From a checkpoint of a small transformer trained on Wikipedia: 6 heads of 64.
MLP neurons of a small language model. Each row is named by its layer, matrix (gate and up: input weights) and neuron, and shows model dimensions 0-127. Each number is 128 + 32 x the weight over its row's rms, rounded and kept within 0 to 255. Numbers have three digits each. A neuron's up and down rows have the sign that makes its largest values positive.
A block is one neuron, or neurons of one layer that tend to fire together. After each block is what it responds to, as a language model described it from the Wikipedia text at the highest values.

L5.gate1366:132101097151062077112115103116152156110082151101127141091120118121142159144106116080173093154185082146176121138151134122097130071163184127090130134091191185086083073143179153145092147131077116176186125163127170126105135158134117090132102058099146116130116148092112114163097141159142113085151147149101164172137154159110115115103110129117119177131107158124140129067127157161143142167136
L5.up1366:157082165148062108064116086106119122064126090121105144095157146065154143093166115076170102122107118153115161157164074144156171108137125167109132140205149135140057118151062144103120111147124139094096157194160134130098112148053107112148102138124152138065191139191127086179124156127158144081140196146149155130128152200148153147114080092131129201161118137113136185111068108159173117140123
Paragraph break boundaries. Blank-line newlines (and some sentence-final periods) ending a Wikipedia paragraph, right before a new paragraph or section heading like ==Career==.

L5.gate160:144119158097153151093162222108118116103108107090139149152087185116196156118170098153101130106157098112162127134137167116122164152083139178122125159173070110161122148079123134144146151160119103162183113119107117149103100147152133141147146117146188107148118124055141128093098210152089099095104122181138133130175140054091149096135141091095136162117167129137118156162117130136151108108175
L5.up160:118151159190064134091134127125154179151165138074117066046065162155091129146173105095132112109054142123181187087160130153137133119124142156130187155121133107107108141161144131116140163136142163098100147147116083149083178128158146065120110150108124066135104095099074160121130050073157158157158248115127122109145151094117126137134189146255128145077182116146119106173138114149137192129205
Table row ends, mid-word pieces. Line breaks ending a table header or row (before |---| separators or data rows), plus inner pieces of long words like Disting-u-ished, neighb-or.

L4.gate102:174116129132137069169125113097162145117162150156108111131119095078110092103192133160134071150144099146147130156090074104126206105130137188147139178105098161152065109180123129116105098121078097096139116110115120136134129163125098114140082180188099137159152151124110145162120087157141234099166104085139145116154137127147125144081159115135138133091111093141144128146119112124087131108102
L4.up102:140124167085047074167135118169091160119146070138192134139135140136189113121162122129136124084119087167161143084097150108186148114154177122158147190110144132146111116135122117107081137104145112127120110094111108141114123183147128149207093102137131129134150117135086175126147130157123155136114113072152140166116159141135113121133179074123116095103093103067081114197164073141121142109158
L4.gate114:101046128061139147061089188152103155115158134054151134148121113089166122142113129107153130118078171104194169080139094147198134156189081161122172089137171140120115127158134078075150113114074138118108121177116131150170116137084129124146180050138131117132129143168071145154127177104137125135116185133125148137174160115127131127126104156168091084139154123134074128142093057151171154112148
L4.up114:085088079118143200125143101151118167185083032126197127209155168119115094100154134138123175107137119109167174120147098097165090147148136179125094158101105154107126129187109092176124095148093138165174100117114146140095142125103154145118116124157133143143127131079180123150107105140133086101110149174131108110112111102145110201105120122061160151155119148071119183098121107146168125158172
L4.gate126:124087119110120126105131164141194083176128179199144144104124170149120086099163147132073111125093155165102152131129124123146202138138151171117178148077155148141064111113193142195120124131142048118086105154080180125097185107131136129094126092166162149139056150166122101171154059171120085121100158110092150050116098158107105077097114129157158100134075103103170152125119096169170194143161
L4.up126:131077093139088103064115112157139139118141132108135192135205124187130108129188159068151124154111090064081147191118143145130077142108131108141156090148060123116106145056143138140158107159170063133085133171086100115167147118089096133144084100160193111135133159146107162088097138178117107135186146121151157118107108125114116119152130163133093094150085138034122139121053107125180134121126
L4.gate253:084101150174102187096141052078130129122129193144133142077092148130145207063094122170057132166079088112134181173116146076130150101126163147109144109116114110122097149191114143179117115087125118120124169156089129117087059076098107111109128128097163107140058124051115145190065146168070155134103090129089161193036141104185090144154065088115233138187134132123179107125141033134128160126124
L4.up253:026140111132139187146083132078157160138098144160129162130156115146141167120104172115124122098133064076156090158107090162128149083110141139170141110142038125140157133167127136129158083156062168184090107151133115155147101111130121106089094086168122135118076110079182092173073121170143102091119141141113081127080153085140123145174074115115103090169154116141087185142140079163124109154123
L4.gate284:130149140180104134076137147080085060135130154132087188106109188137078098130106168219177181139057117114143148099125152137087089127165136167103088102140169142049108110153156169146126089115030198073115140160160132100106096173134122126148121136178077129140123091168098125157123131127129112135109074152114177143114170147193195134136101142127108144140165100104152121074090112127123155136121
L4.up284:106159133105106166098153132098053135150133105157121164076127170133138078124065109209140154192119161128134126161139149113096064173100183171158121172145129139096193114186163160145134143160138092115108130156142121123110056123110154117104127151185131158100192122161114122108110124087144105193109110074153169154127076134161134155108106147145091075119171108152115162126117164155122105068188
L4.gate318:093081085143128139135133151136139075142135078136086117172133152160120110143151169087186122147089143123084159144086099192121130117138124160120105185098131191123172148181129107108125146142089102122130169167146126133166130110120139141179144132098177172103129122157071103126093119126098086111128133124119152114084128103176181113129095119140145105172010162125119121057126148126174111119138
L4.up318:101120035087133112094128191123083151205130191083117131075112147133110125122150128145121080109141115131152126115117074130133142096116090164169145083143139162170124109091127104148131205169199089133156141187132095157169042159148096103132111118164131108133148136124123102085111125095120142169178110117111169156133095187124116141153099111191125105170089149142044172088087120068166102155111
L4.gate390:052169168135105083160136099143121178134159143094129144103108106098139152133099080127125080116110182082121185149177122127108145080138116120104103165128144132114102118138130115124053107137111152142139122130090138158203130171115090100209127140122168107100147185146115136155119159154134083137114143154088101120169139097133120128131045140143138181163121185139112179117097099158164135111122
L4.up390:124084095094085174081178126128145144175200147127145168124119109083193140171123113118163118124144073124116133122118099144167164138136144120145122163133134134138117130143138103118161080101127147135126112097096111127090120168062150149115094103142159199106156129163185126125083123129082114087129153145134190134061178127150083173127187129154180147082109104170151103113045081147133164129153
L4.gate443:101064141113131141068112097159095140193078150074115175069113148126117121172091170157127150106116145110158183117076122083087110106163125114113139138129162110112103132178096102087153089126095172086080093187104114138127112120158117083161137146093180119125186104127128125096150155116134159119101150106127100143123163117102150139084120157081090138115146133162192097107104121092135125145141
L4.up443:082181135124109165159150093095119110122079106185096113220144179150169155116194146153112125142154167085095121183129061120126126152153167104127132128144167122134071117151114154101147100145118105128115142079161117143127136158134142113132098114163150130140119143167116121140031097120118132074208173121098173090098159110165143119107161189130111198096083101120145177146098057133113143099091
L4.gate824:130128074085091124134080138107155163104094085097066107174130114154110130142184173083140118148181100170115079112065125091094101103138097156129195100141114135051089163146123112138158082168138120161171144181150094143107130119162150094132158105110072126161098155106120175153140163146123138120185099176120074100134100129094129120146116152088163143122102104124188136109147120140189113178149
L4.up824:122160000120116123162121141107115087105067123096104086090058130127107122073151163124186143162144133128124133104123145115119142185139163139072146122129068111086168122103141134105085145101122165122101143171205107180094096123189142125070165100158109128154179127130126112155146198128073143121168104110135149104096190106065153112175113126111163129150107130151121111114168125135115088077151
L4.gate851:090115160081184079076098178129103123133166192146172161142096137023230131087087160132125137149108128111140153105113169152119082140127089180161126129139085143146133088123151101134091142154088111139094097166084104092126148116115122144133137140150118152110135128099168099185149164121121117161173071130137098142117116175136126189083072141048132162137177146141167102102105068142146213029087
L4.up851:139126122143095111158100170110129169083124082154110104201098154134151097128116124139092101130161152132086120152113123106093115163106115205110139116164102091140118102077147109143070140144091168112113129142115189086116090128186117165176151073177140140120078088140147091107178101136138079156205156143163177138141111087128119157149095157146113098145094170075143145131071066086142151102139
L4.gate870:134110124170135116136149106052075136160139067101112115129126154130137093141154127121126131090121203170086133112071142169161150122129140133068164108130179168131129059234082166119201109145073119169137119131138068136145136132144094105161126121136091097135121125183153085148129096099157138130143143081113091132082115159119070193199130151165120135155099160144171145085161151088108160130152
L4.up870:152066088162117147128110132131138157184158118131146145149119157138151148166132161096131133101162152136155094118100140171140126151141150095165111147105088113140125162116153116182178094098096149180076075163162148144164154146142137156131172110117143132209144130095129140203080118108118066105174155128093124137091127177126116137087141137108163153158116143137129135077137076179141134133122
L4.gate901:145096124112124130103169167203118130162127103177144073111151102189210125141125149158168118123172143095090162097120115149114140124097121156184115099136093142140148109075133066147138137089113118079107119124138129135142175128179153202121121084101195070140166122089094092217069131164175198103170113160155110123121108187108104184124095127065098155080150140129095184160067085173130132138152
L4.up901:110092124130108128124134141150121113178101098168094146089081152168119175132124108153178156105169137141176202198145180135095083103085130195144141083142149190141071140162136091139134154076100145139129114160125088152118117088146145151099088142108091132089124122143145149117117109134062130089129135141103129150097147139120157156167075155129131091129138105125172177159172075186120039106093
L4.gate1399:134069084161067135151158157117092096133113106203184107145148125124123169157138071140155116023106118111153174099061109142121097139109132121106163079138138108091149149071181139123151152098138145156105100115149104092186107101190082137128142147160145097090138141088103121165177091136113174161100087130161119172185084165135154138120131135097096164144107099081205118173099113140090099111106
L4.up1399:182097076149155128092093112088117172113140145178126137101090102145165127130127152149133098118091078107113121102141126128157143122108217113173078148153129128126186168073152185124132148089200122092142177097202088137141046095110125129159090116155106117148115108091071137122175154181134106122097098072104145174123108159093214181090148112123134153097085201158065090123163163102134148151106
L4.gate1423:141154090164081120094164098145118095136127109179163099185111076070156170112175169148127170132117143153138168125109142167128124118116102149119085114148176135128139177115175137119055098084078125101155130127112147141100103185129155126185082128172149129147068135112163158135080106104150138142102160154122110118098116070132121135125110144121088236118094158130153119080139110146168155148076
L4.up1423:074148194152087088178098166195148153149138100076122119084168138136108077178134110159152145129172157178100160152074092148082105157155167186113130116069198142073155127080138106096179130152104173109133058131113098117126132121066110165109106089111136130100121121158090154139145135102093088141142171111182177120158127155111099097138135135181127150079118112076132100159161123122113099131136
L4.gate1424:127127202146127141122139080099130107112092141133111131135180098153133172127094091141088126033129103055161146129130091150133168093109117135097150123173162164160103149091120129107052067091119121163122116171138130143134137134142174146106048092096141159159050093148124098052125103114146111067185094102152135066092168158162102126116069135147152159129102123192089081154114109137093088143123
L4.up1424:176114084108094125108109082173103172153163145116154113172180152177136120101088175142133097132102138099103153102130140118155100109166113111111117152123119137093141091144072131118106135100137175180156102123171117121089174116159111128112140095134153051183114087116140115114073146124085129072089133131132133124087234173120122174114155119166119122098067167132108148135092117105111134163149
L4.gate1509:124124163166155128116148127145143140069151158143112193097089128108076161082142148114177164137130135131173154082116118165142137133115108137101154090112130152181152128100134081150132113121132123152101178123155093170127140205179105047072064161133188121149112175175088074134126164136110149124177171140155128114137137113172180065158118128126096086090143173107138116111079080145119146175168
L4.up1509:142100111169130134178105105118112135192130135129112167169094126082149148169081099149099132178138125123174129117160131120107131154145154157141152138138196125134147124157213137106146111127115087125129120093140128123139103156096141160145128143111173142151186110139096133147194054157089163124114189117122132174141180128182107153139123148130159120147136183095125142110098105148139163125149
Sentence and paragraph boundaries. Sentence-final periods and the second newline of a blank line ending a paragraph, often before a == heading ==, plus table pipes.

L2.gate330:144155209096089154168159105206159149127149183131086128161148093148126164111146140154123138112073135125113168146135124100132171142127113142092181072109160163111145096142113181148136143169118119183116114121128095117050138107079100142155152118123147170094175157105158093138123152071077180097165176156132161118101098124125132153117119140108161142102066154033174140121149083185132103138138
L2.up330:135129143110076147093118106126154136147142224121193161130120142123145150150117133152151111178110081099103189170183104076123178158127112143099170110154119158174098093126068180142137170145128109169174081171092128102123107098092157127177124109113124185123207158198153155138122133089094117073131152147132159115155092164108148139151097135121168186071075140071138131147112060165121073196109
L2.gate444:117135082032038090105134054183125125110143156170138169172126120138117141142114117162163151143103117129133152170150113106155106131158129155088135127114100220096077071113158193133121150146078094067122056169163138121132145102165162139114154115056123100112107105152140060143163163162081145138077120147129109155172123152083175146136183168138120170121142101131184104140097116161140132113110
L2.up444:122119118029083197080097142189142126148131094194154129146138070131163131113124154146166179174166083132082170120143085117098126199128109166096076150091120117135140119093160147132143088180085054166147107197133140159172162142161080117135133118097130161121135087200123069107160121172092180147156103158111116073130144135121171165141067157168077162128121137124128151115127111125141120095143
L2.gate1033:134081116111113131148106146186079158122120059086159114110086133121166086112108113090136122084122092188150160170137127096130110133119123119141127121107158142081143097065112171141195160100127115108184149134111149172136141123187106089108149210123121139177107145152182104151094109183129092105081132124157165125117135151164174056144102099187162118194116153106102166145108129111078137139178
L2.up1033:130186076097162103127120125153104116151159128138135157128073103073048119079169104145150131162073184119126168127100127163140113112170102078166132149060195161085145116138137133164140063120111098158167093106141143128106122147161111083081040065119155131095124143119124082094136162128166126127162147075130138101127137084197065196109140157064150161146126149095170096092093129037130100112175
L2.gate1504:103200164095117169089087121103142158117128166150164195098199127125106118127142144120105127054153100100152159073116130089122144105088165078082098111096134152158101130117119146060154096203129132113106147121193217142150218106125196108157130107080131117153143137125148138123184098164135161159110138113084137159112059163135091097072123077095071135081148132097213138129081080098118109122112
L2.up1504:142106136140135095110034146189157104179129158135139023146127149127120074165065067157139148111138153192144129128113150132176182112120142128118093130061146151062147154148164130105149101104175102170183081160142119178132146096131162138117102161113118184118124106116095155147152138103150119204115092097170141087146062151156088174105136129175152139186104166153151114109145082102122181058163
Phrase-opening determiners. Determiners starting a new sentence, paragraph or quotation, chiefly "The"/"the", also "an", "some", "any", e.g. "The ship was", "the son of".

L2.gate114:150169077138190162095062091106137099207122097114197143104149121110160111085113085133118077128126140098167157099144137104144097075103078099133144200147174126175128164124145136084154139093218135135138054116114118143105135113128119127148165092100075073119118140068098098101174104146172151121111178123154079162146116146122094088084147149123099176162164136152090099145111113133128169138176
L2.up114:138144160142136139093185100157117116113163133139139115180125069123144173153135128104114168178090118139104072129104082106097134046155104119167132122144200115197134118127146103127161092160126167158138100088170119149126154094202069120134178085152151134157064144044109102126126147101161101100095131189153089161134169153152155180130110107167175072109179129129080042144058164162150156135147
L2.gate145:044155129119137117111123120132132129056102151150142091176144169135130141146136178130147096139061141109183117175112128107130093087183077096193095148135143147181184181128135130096112078182122190152108146122101152112147159112099199134082206105130107184130109105089121163100124113130089140110180151168088145175092114177139105143132135149163121134118155119099101154161121126128149097166095
L2.up145:092139072154128135084115133128120062174163129073153148085166096113130112192143095145162179145165143111140112162124074126094120166124098125139123100159190147114112108135188099148073183126106131116080175144110112086147142078150063152146114076107150119136102142075132109134133163153105154124071127092192055096122149174136119102140156089051183138091190124088104087130148141114149123131120
L2.gate562:136132147176152091139172149192145114158102083117147123112115152151156158151195116107065091155073049125153066129042091145080097106180152167140089089141101176099180072129126130197164111095130151140106136147159008140135133138111144082093136150204120139104093142165160069120116145159077123179147094068138125140158113145132157120123109120168132138113115096091124139123100126175105135125163
L2.up562:134123164126116107125110123153160105100153076105122106175096119171133100077164121134133146113177101081086148125141176146118162104174136133036175079092156108135115089086178129103151115104178127137098081124164070201161178173174146136102160137159092147096133122174099102129142131125149091103146110157164132137144156220077179128140126110112065091168173123151142112121143133134119134134130
L2.gate735:120110074108146199110095142123140115125156139143116148130161110108138146164083187132076098101106086077181191150079157083108037075155128192116101135202111092094110140112084116105097107160121108154079132131087110224127181100128151150145148101150079146144136060127108177125073093113080134129154131138075119133103139159128122146103078113122162155130153150099092148166145142092150154139133
L2.up735:128144113097119148147118066110082133128130134152194146149211139142203154123140102157093107099121104125116156083087126062126032132134137185121086156069131158144141137165141109129158146092126162152116069128111094155080139069109179147102122113101154104143106103124154119129088188149099056085132136163129199048166113145096122141128160170149128174115163115116075151109182177126107110143149
Table row line breaks. Newline tokens ending table rows (after a closing |), mostly in election results and statistics tables; weaker on mid-word pieces such as I-ts, r-ights, l-ost.

L4.gate45:099095147189131122122098122105149165097088111144132125142154099128171122119100197117159123144115074123084124092119118059106148186180101202094151142103119096101153069134063098140127137146147151167144135143073145141111185111121122136201145107131173128104168132098082105190074157105117158110120134095109125150165117131137136148084186193139106104143134106152160163192140135102147140120167
L4.up45:185143091129158156096149130038105131120055177117097099145142107159184101193196079158101128145116129095150142119146128155090094127131130124124102096131111135090162149080136100117120135104181147148151145129086149057162118079151139154091183113122126116119183145105081127154091154126075128149134139116151156143090102137143129156125174109140118166091059081123124120170115137130133083140145
L4.gate61:155182079186188120168105158152121170115097104159138109133174114103079084099096134191076121136122144102193137126128121122077151136095102133129114082080078078165156116087167101132123131167157125153164099127165120097119171129108138117110165159142172190084089123137127087139087147172136070152147137104202183084157091089085156053114122129086156126161097099074054071140105174141109084167169
L4.up61:128185122158178125102170163109116154126166141141112084099117078089118107115081177147192080099088085149053110145144091163123125095107115115123106092104135161093170126120121081146130154101102113109115121214158096155125124133086117191112172138116106140113139107070153156103170170188066157088130137088157166135114147141058120147147112113060162200098127118134104129072162165145137092143119
L4.gate95:102158118134085136149102147043079209154125177157107125121078184086152166085137127101147143116218061078171075106149104156112129122146142126108121105098059125185164110129113141142152086121112119172134114100114090146148151073145150114208170117112146096109153099210097106168073145164156181127175150127162076109100114141143095130060169125147132143141104129082126136170168067131139136062087
L4.up95:140147112181136123139157151112130108145081130135118169170123075132117109161162147212107133111142052175149175138167154155137169092165140136120122129145131139188166078196123115111124132163168121149111125095097159123098176120107154029146148091140170138161129127135150099115044086130103109124097164118187220073132131149143132129176141133145111174064110122110092125135099086092079151123120
L4.gate103:142143155163105136152108106112079135147101131148165124057091094123104130145068129143133114183109104161097096151144157165122171145145121149131145167144083133115089157144091091147137118165118127144079087195123098125100140114126146093145091155072129066094091113146125144129093094098150129095073132105193074143148104126127117100163156131185179176126166087144105155129105125185123144121107
L4.up103:129128141163093102191200142104116154123096157135108097124134059101130096132065149138144151180140116141127151093198132151151102074095133156143141115175081115160142186118109137141115079186178160140116116198172089143103132161196145171152122160076136102110114114196038078126156084166101077123121130113113113118126137086141119107160141138203132123150127100111075159148110074181136123122095
L4.gate143:157115104122079156102066177113107122168172169118116185155143107170125170136110124195117144131144118133149169193129172109133137119087181174112123103098091167146164158114136133092128160136150169105129189153167060120158141128217098129100121099102217100135174131151095118134095088095101106127125130142137216165107082141118136111128073141119153159158159135172090152127188098136164177097081
L4.up143:144087134088086129134099168123134108148157132169077157105109092131168125133045098117147122130149159183090119126109148097129130115173147121113083159126096170171203124079163124074093196111151140171164146067168066091149079152157188079079110119122148129102135115133080095090094119123121156121127072100121056141145135131116107141143120102142121105097123135190107166158093174182102134078127
L4.gate206:138097118086147122153062143133132118073101101080090086154101110108086103141111169139105125068161141098093156200119091150161104114102182095137062100092096183135103083090112086127136169118103119155102122128129175200086081146158144159134117153079161135129098118132162138155119101126160092084156073116051122161101139131152088047159183093142104082116091128162101149181150125165111111142059
L4.up206:091126117154133182159150108175147135133090149083120103150157132138124145196116162073120147115115149168125079099112148048139129128107160129122121143092095170122210145089205112158099074132094107110162148139128149140104109155097110166125184159113168074088117149121149131108092176128169110122153084086086099106139132171121136133120134130123134142150132063157129093099136087100035163068132
L4.gate350:076116155114120149191165113095178160166071111117082147073094169180160111159138219145172110120122130089145174171129153138145131133108137134171115117115096085092150142124124130122079104161093158125121153104195105125139089129079118137104108113104155154067085140132127113122072081097172139142047138097124156161104148156183116147108071103128155059091131135107169142165162105141028118134088
L4.up350:113154098094133136112063141116097074156102085128144101111144124096149076167105137120128094121150134127116201169142136131111156123125141058097101164161139135123104137152179070072138154157157139114135157132114112088192163178111156119076161182118126120113109122091121120098118115133143142168165135137132104145135162111110156128148148149108146157157130137133132099060136070158148070106170
L4.gate404:170095137146118127140021071047187103119121085144114132112158156113126094140104109132118129108123132118116138076121110072099095138119166138118143103167153141114117089190142031084127148115125114179191098141104157112106116102100095065152185123152099079140110133151133140138076125096146108083125081148141118095131105161089103115118160146099113168072083203155110133101157177129179155107168
L4.up404:141147134141146137156060071112160195161158129130198145118113088146079149157132142093126091157108041101177082148174159095136039133067133085096124075139123171095165112125122080114121145124116074120139139109119119139094109175140152136165123085136160122099107097117119147116104161114109162075172029158139094092089101134132121147178255151090134128115113079189076144178083118128170124138121
L4.gate510:172112132155115109145139169087128090114151118173071177169164143131123118176092077110133134079104054134117137121185138061138137135105141121171090113159146140098168169173131143181118119124042177123115142111101173100123129078153102112122137150132147150129156107087113136129132115124149092165198143102056128137101100136135142132148142147186086121141146132113134135099143104165137130124138
L4.up510:187134092153142082156159164134104106097158125161071181083050184042093129051091123165122094152095066107155173162151150109110112135089154112083127122160085085106103142146119124139152138166095172083145127097145111201083177131186117073155196109092165152082084103140165144142151073087127117147152112166172093083120178133117114152142095108217074124136123095114038123157129111142172084163095
L4.gate633:118159086101099125107130120150135058134117121084095092129116181105149118090142151147134102105151113155168145165122158140126099136132118155133091099165158116077111111152192150161134092125100113074163207118174131117133122114097131103191175069123147165141096148117175141113111089127087166157174202118089098092127089121082150121122122113089124151112104088071088129151096116156198148067179
L4.up633:154160192131111130073108127135089152081110096144131203171145090147095148094111162139131179206116192103133146228179081103104108147157125211133187124140152092114156132155138147134166131106153093119169098190137132161091175129125148082120090138127098130128150083124159086116162129172116132151165153122115127154175190120154104134125145122088082076138142135144145114139113097093171120111150
L4.gate691:113120076091090158148116074127100129182160084132145091107119136153130147158125137150199110150116107114144126115141153168080079100181112160057158090119142109143098048163171158117134121107156161098066104107100107184084136091140102140154144113161122161182141140098122076118129088115136158120084099170109172176063118111150097173171143176132158166131162123125146078104174145107129139112071
L4.up691:165101072082117120183149105122086169151135122140168140119112070110105180147041026151162157132076096104117092167143130123121151065136096161088142080113174122129157106180141122141115105121212110141131051162131116157054128094135153156151093155095119093136108131094148147179057078112154156141125129116146154158099107140105127189146090162180141163135135115168134103147119124101171125110109
L4.gate871:153165103088118145151177139080150110152114125106165133123155120152094124086107118108131157112037124126112193127108114109117162106155145189154109147129193101199183099142059084190073119141115112144082183144132096194079143109140129044156153107122125113140168120137110152163184113123114167119125133121087176097157169148099121130161105170100170097129104134076128104128120111103130153095121
L4.up871:109138124098121141160131134131124153150069150113090075127129146142111173160134128140157074157136062066147100127115110163085147123068123199146123122108194149093103140121136171077161112092159140122134110180121130067161174083132118198115128105118157161098114117158065091103155143165077115077134149100110161134162113118123082133155181125102140070085143124103165129140087092104166100166162
L4.gate908:118093109139108101132080141103117161110078138129103131131116174138139093172123145131104120127158125125150116112130088107102140087139113125099165150163104115189209099118114103175182077131152123081147170178147170191132114135165100160135156110102136155147125120176166061175164076141137121125136166140134104121097143169128135109056115107154130157129165053136107088107117062119161153135160
L4.up908:100128115115179184099137142157156136060124128126201152114116152100068103140129124087142125089163108094113165096127139154116129121104128121115131070151098128091158143120105169171112132131115105139078178159132157156166079084125167143193115142123133141132089152146098104115144130122093127158124130095117094150113145124102133120148130139139123152098154146114135080115111088143181094155167
L4.gate1121:103106123133122164097147127121119152118096087117126136144159131163136175135144107118183151121142111087144148083120146136142111088147114140180119136099145122161134196113053164132176163140103136165068156145156091143088132116161072137011151130082170104109132096124098149118091160144089081155169070153176172133133080094134115141117170119134174134165130094120148049119123212132097183088121
L4.up1121:086110151166127148131158103121148120173127119126117155192177144139154158134140120139147183127166130154135086158173145125066146180099091147144117132176140122171157116054164160134138119093098130099133092101152128114130220118155086091096108106138147138102107153143175129143153111128089096086106061129144118137123142175167095136142121129110173146148109097134141090148123140133094088087116
L4.gate1365:077052141134143157136168120092087127164132082146184147142173138182115125161123095168120139055156113145126157141179135100094077128168121138138136077092144116113181155118117140163132121106115154112140143122106168153084126112132191137156165180129100100137160115144142141054017141120089114116096155075151129104101164213126152135163091151149076165083142103133101084162220057139154132048131
L4.up1365:067242120140163082129086109060124134139087134147088117100126048103069110073077143109147222146134092123181124142200151164083124097137139127057094101129111123182155134160120098149156109136143108144138068153164154063161139107158131141128079118110163165071152100135161112151125105138206078123156101132153096159151144157133122124182118119125131147091179108167114203137152132147149149125202
L4.gate1469:111113095148095146143098134019165148095104151125163135149147122128145134073132148120110139153174102142158141161207053117090122123093164120107125156152151115123136195032106095098155085116074124182118149124105207144092122131122131131136151117144132139190136105103103092183151154162106114084138117143170124170090133158101130176129139167177073205169083120141105113160166137110136163109096
L4.up1469:089150120108119134070133068116117131164129158090106149144170122085093076161073125149157106177162153131071141114096120123133165130122174061070122156118188083116143148127077153167097123132117117135084153172150174175128167105121113168136132144167155154082166076214122078116034144137136146102168117138165112152113150164123098108065128143101134126052157147099111159066157111168073194158112
Table header row end. Line breaks closing a markdown table's header row, just before the |---| separator or first data row, in sports stats, election results and discographies; also scattered mid-word pieces like bec-om-ing and Ad-ri-an.